config.yaml
vocab_size: 32768
norm: "rmsnorm"
norm_place: "pre"
warmup_steps: 0
final_lr_fraction: 0.02
doc_mask: false
train_tokens: 716100000
dataset: "wikipedia_en"
MLP neurons of a small language model. Each row is named by its layer, matrix (down: output weights) and neuron, and shows model dimensions 160-287. Each number is 128 + 24 x the weight over its row's rms, rounded and kept within 0 to 255. Numbers have three digits each. A neuron's up and down rows have the sign that makes its largest values positive.
After each neuron's rows, "fires before" lists the tokens most often just after its 100 highest values on Wikipedia text that the model never trained on. A number after a token or word is its count.

L5.down1240:130159135147167149127122132153126076189114129088095113127140160164090111155157169158126088083124134139137127140139110117115102141124146133134133132121155164095072126151079133124110099085152136145125138143108113152164146096148127091089099129099123085129159121155133097118137118130097106133150136166139174115134158084150176121102074129129102121117136099140146109147143153105115123123161
fires before: " by" 29, " in" 19, " to" 5, " with" 5

L5.down1407:150099134121134094092158155141162130167115149096130064164203165087085149133117143110128132179110102148131157104142121139146138175116109141078124110158155125149146105142133143126108130134137093167126090118140073114140131125124157150119134121055131122127142139121150122092148148144138135170110127111163100136124132128125163135098108113123101102140149138128153128168106167146103147108110
fires before: "1" 40, "0" 17, "9" 15, "2" 11, "8" 5

L5.down1256:113100120152132101135085116056157131138138087106143142135125116135089144128112088155112125095142156112166109140114072138129122132141141124150135138149157128085111141045136110138140148114141140140178091105117137160114096146133119157117126148134112137094168105182153108114152142144148117111142131154113157099169107109117169112124108160123190177155114115143151151109108125144129093126130
fires before: " |" 47, "0" 16, "\n" 8, "2" 5

L5.down530:102176117155148121124140130120077119108121131157175133148101089149135101118108152124114155093151109127125112140111151142159137147104159127118136095075156125139098138123156170157134111188121136111124129101123140093087148113152100133140147102179123140115174166136150151133099137181185106089124140145109088137116122138120089138190125133121145117168130113131164116134138117133105120146108
fires before: "3" 20, "1" 16, "8" 9, "0" 8, "4" 6, "ius" 4

L5.down47:099128090148088099168107104166120130155143147140088140121138143124163160129126142107135136153108160153121176090098137151112107137159136134105145079107141140117119137090143135087113168120169127167175160123136157133099126178132126174112138126204131133151132167141153125139128101122100128146160102142167149104116124162145099109170121153164170130103128111115108154128139128120095112157143
fires before: " |" 31, " " 24, "\n" 8, "0" 6, "4" 5

L5.down1287:146104121156109135074133078136117164146109141117130157137170151096104154157134118129122137151129126129155144133149083122133130108118141150113122127127114084111073125130128151142158144104130085150106151097186083144147109081107166070175168088184124155155176072133140159115167153170068153136122131124139080110140121128120126107132093171165105128157092146156140127138135133100130146122118
fires before: "0" 27, "9" 19, "\n" 13, "1" 13, " " 9, "8" 6

L5.down1635:154148133134133121104149086148147131104143126098137124126121100118110176121136117115112119148152120061136178098171136192118111150097116127126145130137155088114100108173123108133149139148164163168152115096122140090123072149107125130148119121169082119117109128134100144122143107129145138119098116120136163094127106141130130128147191123127135129127096101153119149087136110100104103127107
fires before: "2" 18, "1" 17, "9" 10, "3" 9, "7" 9

L5.down593:112155158110136143126146132111072118064115126146118118138144150105085105180110131132105153093133114145145096120129137188093082086151094099148158094130148108151135129146145138176145134089145150108146106120136157143142161084108142111138091099106095106090101099161131117135131133085142127117099117128146105145110101118148120144126117089113111118125131138126113142110178120166121148106083
fires before: "," 50, " he" 10, " she" 5

L5.down1411:101155061144127140143144146119142120104175113104101148090173138121172116143129162181117131118129139107162136147104118125138102124139134159161133121124138168150117128123098142119097161097117103173108117130138145128136145117150089097164105164198144127098169109156112121138127143126165126140166105165101145123164117097073124154102118138128161073096145091113146126151119111144138121136115
fires before: "0" 38, " " 9, "5" 8, "6" 7, "4" 6, "3" 4

L5.down788:140128182120145129122131168153177118149175143147179116123137178138113123142096104098154119122135144130158145139135130129137123139132144137127136126107157145128147140086098136131164175132110092131135109127105124167125096161082166167111142140172134185128171133133131172128121145136133101111115107164107166114129141143137156179097121123124107093140103117145074127140155138140149091130135
fires before: "0" 30, "1" 17, "2" 14, "9" 10, "7" 5, "8" 5

L5.down1497:102170089119080102184145129157122115139134126133138127105147155130120101159116135171122121076156104109134135119165087140129121097115158147128178138164137102114132084158142112098101102114124136206124147147131150136055103156124104142131107129105119127159111131091144070126146144136087180129122115152116114094083144101137125169117130139136128124103117135176128127097071093079138134143109
fires before: "\n" 100

L5.down1504:153126132114096098124144104143114106132151092125114134116137177161129144136147191106104138131107152122127147137101158177122126141158099130101106121159112076186087120163160098082127117108077168131127125088123108169126095120178120149151139142116139139162159125125142113175135116164112159104121147151093112118126118113129139103127103148143111111128152161192109150095141105128107097144141
fires before: "\n" 68, "=" 9, "-" 6

L5.down1639:116102103120120117136138155129129110190150156134153099105143132105038157153096159174164103121080131149145129118126105171128132154129114163087118125097101106131176155127115125150149064179133165112142152092080108131134143124133097092124140132124159112121127083106109114151183168116129132132159154134137163173108131135164169124151144110117124174095110157148072154145126128136139158150088
fires before: "1" 26, "9" 16, "2" 13, " " 5, "8" 4

L5.down697:141109131146120129093132140083122150121136137119107130128160139130146113142137117109120140171138116181150128138135123131160112134147142097176106149131091152090141116154169068156142147131133148138114140123149159153178136149138169168105123109052138128122113142133105118104171141108137097141122122107115115143084141180112129110135127094136082129099152149133111120094146114125123133104116
fires before: "." 42, "," 14, " and" 8

L5.down1144:131112118105111148117172073143147150152155111154141156114076085149165144082115193150162150143120122150074125142175175140170141145132100126108142106119162134093139170127166104132107124124135121130135101141128118144112171114110096134130100095125125174118143109131107129151091082169160140153108130096103086114133121134139114107146139149105120145111146141107150113091093099142115169132136
fires before: " the" 23, " a" 21, " by" 5, " his" 4, " up" 4

L5.down21:133143141095162124138153118134117108100139151123152094151157145113176130131122098116148127153114103134137175101115088157106179130108141138123115146118090162105103148135133144115156133150151143151102136099139152145157152164099099098145170147111151108098122140151115158123119153077154134134141138091120114145151149157142129147137149118128083084117134136128100057095122123110120140117150
fires before: "==" 34, " ==" 11, ":" 11, " |" 10, " also" 6, " of" 5

L5.down937:127120111161109157159100112153085167121061126123133136114124074144115163128150096136184153181113117089123125158086123134087149125099105146118139122119128082123097113126115096152134165165139095087144120101107135109127090144114138107147093145185144145159126169149107097103119133148137088132098127118118173118117130107138185119117129143108117127137140115102113159152131159130127090143102
fires before: "2" 20, "1" 18, "3" 8, "8" 7, "9" 7, "4" 5

L5.down461:120114133157109133148129116129140192118088143098105137142132139188115131091144123120129109063129111134107140093062096138160121116078169110151078108106102099160112117106154092150105115106122132147141117125123140139145151116105118101134129145115155137109126137133112149126080122079113133134155127092134183131136131117085117109183112114134161140133105124101139107148071116133134121161110
fires before: "1" 23, "0" 16, "2" 10, "7" 8, "6" 8, "9" 8

L5.down904:142141166091117130128160136109159120107102139141094131119115142093123152121128100127142139185161143108128121125128148111129134108142176122065117142102111153101112112125100113132111132117130115161143105152159175110122147143108118112092175110089090099095124137110105144090123128145110142154129143110095120100136148105140138143147150100154125113123107140116135141144170111106116152072154
fires before: " |" 43, " season" 8, "1" 7, "\n" 6, ")" 6, ")," 4

L5.down808:141154178101121153167121138152139100151124144103067131156116133148120107111109145148122166140134146183130126143159161106159114124115118129162110116162156095145126156133108107116179086141130149108082146118101147109151096102129166144104122106091129179150178152078149147134121145125095132125121144179162097162106157128077124151157152167152150120126105145161124144110117146152156128126119
fires before: " |" 30, "0" 21, "1" 11, ";" 8, "2" 5

L5.down670:150142084126108123110153152131130107079176148133128142146115101101112127125153107128143099072170122134159141126118136109128112157120145130118093095118111125160164161102115113163140124089128154129126134110126130092121088116108128183098096095199084117122140120144156124129128131125116128121097098142125158111182157117155143111140125112103117135139160116096133100200137143109133103161183
fires before: "|" 55, "|---|---|---|---|" 14, "|---|---|---|---|---|---|" 10, "|---|---|---|---|---|" 7, "|---|---|---|---|---|---|---|" 4, "|---|---|---|" 4

L5.down743:116104089164108127166096132155109114124145156082083133101108142190123109132140159131084111145179117107125129130124098147104089130137149127122143129152124104121106131096112142090095143122097109135133098166117115149128137174097124098093148108099128131129122120156145152139159136146084128110171153095129170074104108153142135149141114143128140117116160145174121124104145104131112172130126
fires before: "\n" 100

L5.down1239:156160120139126113135093106133152083113161141111155111098108138162106148151150163123147094099109145120136118137050117137114136148131132111134129094110137148096093126125162132140129165079103130181097110157153126107068117162150138168116088136146135137153142152137150114109137121131111126136131156121118165127138089117151178128113135122188107090122113117136074129161141156148098157124109
fires before: "2" 27, "1" 20, "7" 9, "5" 7, "0" 6

L5.down1544:131150144108098143127112126146089107161143134124121124161118144076101100134121159139155145063168124145155111109150107155132137112154134166081135144121133133150122134153099125163065090160178129132122155136117130151115142134118130115155106067188092143134129132124116109068166130137122129111108160078099170108086114106133091134154104121157149128111061128167147104181148148131114093152087
fires before: "|" 64, " |" 11, "|---|---|---|---|---|---|" 10, "\n" 6, "|---|---|---|---|---|---|---|" 4

L5.down1619:114154138146094141126130119114099084143194137134130121113065119066133139136148105131108142119118100121142124157134144139154171085139103150101125125101143151132130113135118116127171145141144151102135163098137128102080087123102126141171142058132145102135119167115105119104139160131096130168077108123150100124141125157142112132119075131088108147165111119128122126096137119124119114101153
fires before: "0" 20, "5" 15, "6" 14, "7" 10, "8" 9, "1" 9

L5.down1422:120134167132099131115093109089131106106144166112144126144131137143138109132096119135146146092112140093106118088171130130076131087146108130105137143103123098149157130104115150098126107099179092109133134137119145153105092092125097070127115129137122116109105139156139093102136140113131150104115119110130112153115138131065110113097148124125067137124136116112130106125136131129107094120089
fires before: "." 24, "," 22, " and" 9, ")" 7

L5.down847:078115183122179136140146132167125125150126164122131121084139143180173118146125122151109087148168114121123153115101126146191138121128142160142170156121105078112140121157093125106123146128087155193135129132115089149117099173108117103134149118112118139157144082127139173152121129138160142110124128168148143104101113149149122158107155155147130124143133115122144082132140149120135104126142
fires before: "\n" 20, "0" 12, ")" 9, ":" 7, "1" 6, "7" 5

L5.down359:109137117136134126150066095128100164138145111130150107153138125127124122128135115130114170121095126140141140140110120110095125144132151115133132101101150143151080147121126141137073128130121121143160109118102132113149114129109159145106131134089111108119082111152131143092125143123169112167132106175189150149130116156077141100118157148128125147113108119140141073135140094100177134140155
fires before: " " 37, "1" 14, "9" 12, "2" 11, "3" 4

L5.down1315:120116098121178145134119180171130135093165096140112094131143116114126113120125123115133119084090146090160125129133148105124156100162155139140121107136092177092122138164153125106125135135092145153064106108162129101138100145140110105142159148115155114133119117089086162123146130114136080121113131135131120148132137151127103086163104148104069111111129123129091141170123106100154126126100
fires before: "9" 32, "1" 17, "8" 15, "7" 9, "2" 6

L5.down233:075103135115096144077154122168142136143121146125125146157135143081143150118128122150151096113157131163143150113155154135165100178171141142107156113111115142140144164151088087088076103118099123062136156130098169098128137089146168158110120137191135149160128148154129078122127101096153124123065125149163165129147147152140131139115110124103162115158144097166093114116077074136159098115118
fires before: " |" 40, "|" 18, "|---|---|---|---|" 10, "|---|---|---|---|---|" 6, " " 4

L5.down331:106156161113117120133091139102130136137094130140121153157138163175103108071134089158166105108110119112112074092121113114120161113094111100096119119139160098134139157081120119127128109105127153057148123101110104143168125093159122056097165117139139088123133134140113144108134092144131151162154142138097130112098150145136159115137128130104169132134137130143129126137130133105106154134108
fires before: "2" 20, "3" 20, "0" 15, "5" 14, "1" 13, "4" 10

L5.down1189:099093153128156118122173115153149090151128120104143138148137150149106136111130088104159130106138093094117098133104135116141150113104128125084114162111149174106112129146146105153149138139144123141079103137114138116103139158153112173083109076125113146156129164122126157141090120151123115162124129149166117120129084151150133120158125097119096092145134145116062121128145173155112148111108
fires before: "0" 18, "1" 18, "2" 17, "9" 11, "7" 10, "8" 5

L5.down899:135112109129133182132168135132158109101201127100145113151117113107129150159104146137077091133124120114149093126136131105150153115146142102117099156110111096097086123088148166135104134129109133138116139169096136107143095101150186129112109144135150141139141156119131118132121131126109154154170130120102122134126138114127128095128117158142141151156113129148084141126142109118097145129119
fires before: "2" 23, "1" 20, ":" 13, "0" 12, "):" 10

L5.down1307:161113125139139130156118160134130075076135138156132130133092114107114149109135178136085152121145136145161152147096170120151103106132131155137102158089132118148121165099091161100139094114083155078090104064150149120135128141105145149145118127155175126111128117139106094112135110159081141159092143137088111151141082117122154141106069125137080143146120125128123143111086119137130132174151
fires before: " |" 67, "." 8, ";" 6

L5.down317:153160121142134130108116110118174093106122137119151102134115134121134180129137144122139131129117142088131131147115112125137132119120125113146127106110124121110117132110134119151138119113110113153149132125142152115101107181116118151136110105026118154107133132159126151133120113123130129141110139112125137121217118128158105205123158173093158149133088124119129167118111145136111125136150
fires before: "4" 14, "2" 14, "9" 10, "1" 9, "7" 8, "8" 7

L5.down794:138126126076102143152108111150118122134092144148153105101148197140120146178129146126122119119113143087119114122086126135137099130135162156101054125124108138129138126144115136049161138122149153140118129095148148105154127163126123041101096122131116110173121115135114097145128145126114173174115117120138109151089116154160114122146118123110129074147154139121126141112112131124133157135102
fires before: ":" 89

L5.down531:156106118095126120114117176153144103122099143114117139156158192112132123092138126106113133158110100143125096128108100111105127152156107121091120135102108141122143113098141173160172176124146148086150105114109097141119125134135160154104145110163127118143100152117133104094150116127111170111114135138118138125126156084147108143106139126179136148139191112153125121133162156110160097133134
fires before: "1" 22, "0" 12, "9" 11, "4" 10, "8" 8, "2" 8

L5.down527:158131097115073135134129153122140109116146108125136133133117118131131140135092121114120176157145165118110095087128097076120135132147119125109103079152115106119053130117172144100089117160155126130106167156168144121113158159104087124127099148162071076107117103131138195129122133162111135142131119135141157166129118125148149099132098102130124138185102104106130127118131146108158114151117
fires before: " " 46, "1" 7, "2" 7, "7" 5, " |" 5

L5.down78:105123103113117129155121097125115116122182120118086125112150174113140157157112156117150136091147182087124110150132125165151119115140151099133108071141172104104166165095143148127125122102126164159133092153088181128172106131119140145122139085140107124116131115136139106104118115127133148139154114135137117099131178117105121132087092108089148193086096112137115132077115122118095173166162
fires before: "0" 15, "8" 11, "7" 10, "1" 9, "4" 9, "3" 8

L5.down605:126159123145145167131118107144168138096183099152178078109141132170126130146118168162136135120120103088152077122115134150094162141164129115141125137178122112084113140145107079127118117163105157097122132117145109121113089086123164129130087117126120150137153108131163155139098102135123154134104129133140092188110120105114132166074115149168102152165134166162119154138127135131101109116121
fires before: "1" 17, "2" 17, "0" 15, "9" 13, "5" 8, "8" 7

L5.down666:149164154182126135087104149103097117166144135133146099125125125128139129153099096108137113122098119112130132099111107159093101115106161158127118109118164166098159171122100117209058163133144139105157119101145119131148161109170148124126141142138153096091142068166148093136128119153113116154145126116125125142106109122116136147109073071140135169101106093135101149168113152122113142108135
fires before: " to" 34, " for" 8, " by" 7, " on" 5, " as" 4

L5.down1506:143107107076140164122155128175060134125160165108105069114133111095141110109115088131153113140165132155131136172157150143131139105124127132082140126124107148156072103172120093128114153128131144152124077117133158125148134132109117134096170128101158120137143150127109154130150109123170165101143132116148131123156113142121088137136093127154112126135168125130105112092111113134134151160145
fires before: " |" 32, " " 27, "1" 6, "2" 4

L5.down1745:146105077116101135127119109158112136110115115133120106118095115144103116126160152144118150105176124118133130111120189148093122114130089137124093130138155110174143098182143141151125152105114160151077119161111117177160094114105114130163165118086108135096119106121162135139106127083101140140076140124173134125197103149117167150141105152140133140152148135141144113103063134083063153085152
fires before: "\n" 80, "-" 8

L5.down1100:139092137108122152125178158106121120094155168213113103115114101100099109097115116169162103127119142118085159130132159125118140151124137102098111117144101121150159139117139155099107126126111140103124165089165128111134122159127114181149136130063113110121093125111118149143122132144098123148132101127134139146127114107125119119116117122156135123152127118132092159115090155128117118163117
fires before: " |" 37, "9" 6, "s" 5, " Category" 5, " Title" 4, ";" 4

L5.down147:153104114117117124149146146088102136091140115110152165129098114114145071099128151137097094127145128135106113115092112131118127102105115096081096136130139120111141119130084159154097114137143092093127126113133144127144131144104153117066148127210135083153150159134154106098163117123147129119156101099090150129138112166128128116113127131146118116103135141120222095174165166105149145104133
fires before: " |" 36, "3" 14, "2" 12, "1" 9, "4" 6, "6" 5

L5.down1184:118127132192093151137145104150085136123133122159124107104105102089089120093122124134114119114127100123102108155110162139095154157117125118149110148145147129138114152154100129146143107114145139119115093122148100116108115142143160085150177116083136118182078130162146131133155121117133111177108117132134111129143106116136105131138069134084166143136099146151092160079185133160111129146109
fires before: "0" 18, "9" 15, "4" 12, "2" 11, "1" 10, "8" 10

L5.down918:155129099106097135106124131126128151113137118149142117097105091131095166140112147148137088145155096098127119134132077103094099094157156118130088095180130081123137133139159133145134130116114096122109149130131146145137111098109154111151106116072157131153161119122113097148127108149171110162086149118137147108154145141141145130145120137118123168144142115087136138127135135116138104100104
fires before: " ==" 38, " ===" 11, " mi" 5, "0" 5, "2" 4

L5.down38:132141131125148112103110136155113139094104155091102157107132123155158126115132096191135150142169162123155158127121138139123122106143116104153151123148149108136110118158144129135138150093076070142100166144122114135147123181151128108167100188137135116115141134082117105116145157116112136112117148167118139112132132144137149138136152099160143098133122133116159094145105066107137124076142
fires before: "\n" 48, ")" 9, "-" 7, "1" 7, "2" 6, "–" 4

L5.down766:118140191114125123170114151129107160104127177116134139100150132110081148095138091168118124124173168122123154091152105119131129086129107156119122158128104131091097094148098156148100153110106109141125156091094101141160147154140128084155176159103112108112137166155131120141087113095120105147138112152180136129108128118119146096099123106090135142138117148138124118121117130119149149099100
fires before: "1" 47, "2" 14, " W" 8, "0" 6, "9" 5, " " 4

L5.down1159:159104106134095104097171100134127124157113169142121090118115131105096143097185170146087128102108120141145111147123109140091069148126119110072145159155162109143113108123126158086110176123140136129131069123175128144087175080110156129164150113102081119122156164119104097132131123127104164150124113148129147126096158118105122097107131159143119154144165102121129129131082114129123126150126
fires before: "1" 21, "2" 13, "3" 12, "0" 11, "6" 10, "7" 9

L5.down1682:111142141135114133138118120107121117154114097151126131052142106172151107137108071127117183094130140120128137174128120105125149096159150144123098150103131136158138159165121080164098121139069139122128124124178128125152131160090106160094127100135120126121131175148131124118118093154128139139164098147138110127179113119130147089107140162124135144133145133107115134112139117148105126133112
fires before: " a" 37, " an" 16, " the" 7, " was" 5, "1" 4

L5.down1531:126128107102136174113137130118137108124145160129129136129130155074162146146139077138112151114100172096123180145145117150112153117140148124134152085117118122151074139115109120130098137106137124171128086121146132175119089125135105130114094101174116170113125130128139131142109132123097152163155123095088119124128100170118095140138112117136123208133182115139175176165133128092130165160163
fires before: "2" 20, "1" 18, "0" 13, ")" 13, "8" 8, "7" 7

L5.down439:105104159143092119107115127143118123101168117126113123124109085105152143160133137115135125177149108101127104121133073146104068155144120166082131150174073129124182078109085123114113107115139103095130133144174127138111100119111082087122155151164148113162149122158123120136135132096165096115128164134161146144128139180117104177111104111101137168098137123139113146132119155169122152095083
fires before: "1" 36, "2" 20, " " 11, "7" 6, "4" 5

L5.down979:115114137100133121119122093152121087125125146136138122138125114120120113166119166130122105107135128143146142127123123179106134128165149126127148125111137143104137146107114131132133099120161086131145151158093162084129081117168111099125102099174089142107096125157122152150164155140107111130135178106164153153137136145150126119185156147118123131102127079129133128120143116100135141109156
fires before: " |" 43, "\n" 25, " A" 5, "0" 5

L5.down102:155119150124106113111093111106167178151124095085174111134124150124126138128144134136132169095146073129109173184106120075115168113128151098122158190080140136069118136111159095150090092120170131148100100120150133117145142085158137145121109121141077116070118122150136126122104130117118162097135146126124139127140131128136158058063118126140169143117117140134127117132103129124122133131128
fires before: " the" 31, " a" 14, " an" 8

L5.down386:119089148068107141155111089108137141090117141094127169082145124088130094146150145116128143147097110135154139159150164093157110145144188068159142152120161117161087114091129138145137141115148107122094144116131126141157162116144094141090191107092130101122094141104094112153143090151118137119128161140145122130150130086125123102109104142139119122101110141115103131131134137127156129102092
fires before: "," 47, " the" 4, " known" 4

L5.down113:142090128105129157132179122130080131134121160128173114096111133120134140106134087131138122152099160143151130155142119134153102129099102171169120139127086085100166108142133126130114137126124159133120134127112166142130139097104134171115141137116159109117101134123117144107132128135118141117154159120114122150122138150098156144129139097085129107142162178080119145182122112145109115139141
fires before: "1" 15, "0" 13, "2" 12, "3" 9, "8" 5, " " 4

L5.down450:121159118121119162141091088140105152140072143115092144095135158143084164102141117129156146148101123156135123091099127097105102121150142099126121116113124159154108146102145104130166124153121142188143135103088177109162124118127115110113161116126139107131123118136097120101133145143110131122146136129160116112132096148097137142170142081156180090114150142120103142109138131123106131160113
fires before: " " 33, " |" 30, "1" 9, "|" 5

L5.down1119:106157121134135149135143134146136140109146110112135077175137140145112095158109115167099143178131136110100150153126083103110136160176122108135098200139112103143141148118155111116148147139128177114143101127117121167086110143111202124125105123157156078155183119119152154135085119152110110132084126168098129127108139138130155150179140119151107102109155115143128107185136090142124109095102
fires before: "2" 41, "1" 32, "0" 17, "9" 8

L5.down565:157151155146101140128156101102129123113138171159125151125102094135113114118162157126115115092164143109092152120083128151102140128156131093178134117121101136085190152106106130095118081132144117136152155124122125138119124069140137111145127163110151123094115112139147091115132128080095156117155137127149129145097152093070133106135111154142119138155075162154151175157117120122086131164107
fires before: "," 44, "1" 9, "2" 7, "9" 6, "0" 6, "8" 6

L5.down759:094144155139147142121163138118163124130148114026135147140144118134147131145121097163115142130127111133132164121187174115158134125145173121114135121127127099151111141146135113098161163126149097152136106148104125125126150112096152136112103185139071121129103128120118098178096090126106143115150114153120109116171143114142101145118139124133077141151137131188088132109171152124140126122163
fires before: "0" 38, "5" 8, "2" 7, "7" 7, "6" 5

L5.down730:126140084119118097110111139136134148125111095130128146118112077123117087111208148143111124097117102130135125113141135132095118102094130165118153096142102100141097152150113146135100111170112117068163170126181187138137137112111130066166113194122126107129137114138121125110160151120158123133140160145126101158134124087103151106175119119107134150167144170118144069108135076110128089160122
fires before: "1" 33, "0" 18, "2" 10, "7" 4, "3" 4, "5" 4

L5.down181:173125106111108120097126154140136158138121137121113160109163128122110125087140180159168102155153155144128162123091122161117139142109103116080118114129169104130147108160093107130178086185117149121160151150118100092142123143086143178134147158238116119118141113123148147170152118126124148156141123132109193080100094103142159147129111069106111148129105120155131093094160092142147119129128
fires before: "\n" 55, "|" 11

L5.down1626:103140118139128104123112127121131161116097153114128094115118146114114145126197140118125130160156172125152154136116144136126142119113131158110145117198104157154134124147150092108154136113101127104163131162151118098147145159140119156155145154177126114148151130111153136077145156153122146139086150097145166138082117151160136181121139130110151179095127162146141129144146112179151143182123
fires before: " (" 52, "\n" 14, "0" 8, "1" 6, ")" 6, "2" 5

L5.down419:144151165125153153124113118160097146149103088107092152113137169148107140139116124113146103152154081129135131154098132132172130175123158139109131147165140126141159090087159161171100113162132119174141095124106096147164156123172183153079136173090093132134103155169109150088133150095127130158146144093158115151144161139152126149137098110119115108107140102126110135112107155156118120128133
fires before: " " 55, " the" 8, " September" 5, "1" 4

L5.down489:097137160094126130114145142151112125088117103142125139106135158110119169151101138148168113157134143133072144178071126136138128123120106131147138163141105142161160159113149161122155112136159097142143094087141118134129153135142116097195138068191135118143162110096110146119150085158119140165116108164132137118141142138120098086100069083132144191152111138113081148165155151145136127137092
fires before: "1" 34, "2" 20, "0" 8, "9" 7, "3" 6, "8" 5

L5.down294:139103134124150093154128157146123143142099098163132150148097131099136105125168119126146078093145129135130120148084108182155112174097119119134118111104127128127121132153133185144149134120120120154132146129062123139116139116118155116168112148125132146129127102156111103095087113060119175135121130144160183125119088134136129112129144118131139141130154141155136158146078165153145098087079
fires before: " " 50, " the" 10, " in" 5

L5.down755:101141123117142097126153119094125092130125076116136106104118151102141119125134128146145129160104151132102131115132121142181141164159116125120141156133176127121127164112106126116129149121120111170133113173147112135139142125137163169105133148108124162176098135128141137114155077137162158138159117139143152122137119163152121093091141149110101112107102113119142078091146109130126141112148
fires before: "2" 30, "." 15, "0" 12, "5" 8, "3" 7, "-" 5

L5.down1438:126152167138118138146158108140108127087108116136125135089147073113108116096146096144167112135151092141149134130140136142087106115142104044172127158122135121140149128109144146129166155062073132105143108149144122157116128093155074151069133134164140100118099157134137141112126126121129133124135099176129170161137100150141140158111147108147152140120142135151123128132064103156122141133127
fires before: "." 35, "0" 13, " |" 10, "," 6, "1" 5, "6" 5

L5.down685:075123122133163097102162165110156122127102123076158126150153160128140135164139121094114119114134146119126126144105143089094137147123113101145093170167101099120135106112155162102148106104153114149131167180125140109140147123157116089108134178091147137138102154111112134122102125118121108160141129115151176116113158111124112147141098156144140128129123167197146074139156146131108136133154
fires before: "," 15, "." 15, " of" 7, " in" 7, " to" 6, " and" 5

L5.down141:122127160092186168093169114160113097111089101112124155148101118135124136097090095152099137116141146074132152086141143132087136173121162108136101092170110124127075121136113092129120091168094162094111116109125160134138106130089122128139146095131133138125076091151169099136076141144157123152145158111124138158140167055135128129097143125131127100100144094136156159121094130086178130122111
fires before: " " 34, " |" 23, "\n" 8

L5.down395:129117159126151132143164143148072143114112150139099120121101152132146126164125127141146145191087129116176150138152099132095130119156160157158131146082140116157085167128139149109151144134151163113131126090157123104098111123128090107127119162129172130109187179145111173122154163121053149153102143141142114150114152108123114143151160174135113157148135089150131134132120143109109146112140
fires before: "1" 24, "9" 11, ")" 10, "2" 8, "\n" 7, "–" 6

L5.down260:124121175140116135097102119116126165118116095117111133086144131141159140133116101134063120162087096131092095101138121124131120143167139151175088131116144166101129111140186184129118136121154153135113166143099114114115115140142120106153176106170123106123172143115135107133126128102123151162138154130110126084128162155136159110151077153139134118162194146189094154132056126127135118147129
fires before: ":" 35, " by" 30

L5.down466:161121175142129127147153106096105081131126131146098151129143103172129113145133124152117116111122187116172093107140133134129119129156152132155144118108121133086144103093164172125113090113117189079138068141176141158166128117142080107140129142116091118097123187123118098125156131127141132131124119172118089131127105115112150095141132144147135092126116114130162111116128062129102151126127
fires before: "9" 26, "0" 11, "8" 11, "5" 9, "7" 8, "4" 8

L5.down309:119135118107105117139165117118165090090110090122104115106170160153157127143123099156119102108163111106101157101130130155126167129123168123111164128094141117066123160150132121148144101114098117139145120080141110076135124183108148091168165137188161124116091163101094097125120125113124114091118133196147136154131103119135124150141164114144097115127143093161147131142110122122150161121091
fires before: " " 27, "0" 21, " |" 9, "5" 6, "1" 5, "\n" 5

L5.down517:145119126154098153094129146151106118138121110171125162151141126138148142127115126126133165093130131118100081096104136128132109167137099102145109157098108089133119096170133136113125127080137168135192109061156130120159114123105140103154143146099100105122127131091140172132126104126162133160134131157100121167134118166089122110152067147120153129082180118119095109111151150148096109146137
fires before: "7" 15, "1" 13, "8" 13, "6" 12, "0" 11, "4" 10

L5.down1186:122130107120108162159123152079086120143130113120109116125154149158098127129084105123116138122124121141123112130152101142108128148161090106162172144120094147170127108130104132140148149115124124151130126113095154098141161110157118131179095136162087122105141122141157102133119169110178112123147152156090153175178121108106153145094168135108164120122132132170151123098086086168155114101138
fires before: " " 80, " |" 4

L5.down1296:080092157110184169118147094090097120101141143142119114104099151137085119118104137136134173127089182073098162141125095128107134136130135113122068102122103111100160080146142133153100125125121148132091141165163138156088069117159133123142106133118129150150124072131111165134106121134119176150104100155114161134095135150098163142136106158111139132145132152148098137113110075162091135113093
fires before: "9" 40, "0" 25, "8" 9, "," 6, "7" 5, "6" 5

L5.down1347:153141134087133146119122151121092109105109103092096150152090155185141129123193169125078092143167128109111139131135110157127130174136113135099170119125111143136121103102131169110114080121149151119148090167148111164122108142129118127105119115203154114096139079180118101154118111125105178164159132131114114139191117141129157151090157138161130144121155135127127137128188109138103109118154
fires before: " " 77, "," 8, "2" 5, "1" 4

L5.down803:125154116117149116101137122123145086115136100136104109117102136170089109105102124117127118122107128130090181090135129127129116173071112119127117126188148175085115135116063111122130142115148098146138120146134180121130139145175123117141098145134107108100156167151140149115166144139123097124097155152179123133134150137119164144181102106129135139139147144143163144094128137155155130148143
fires before: "\n" 62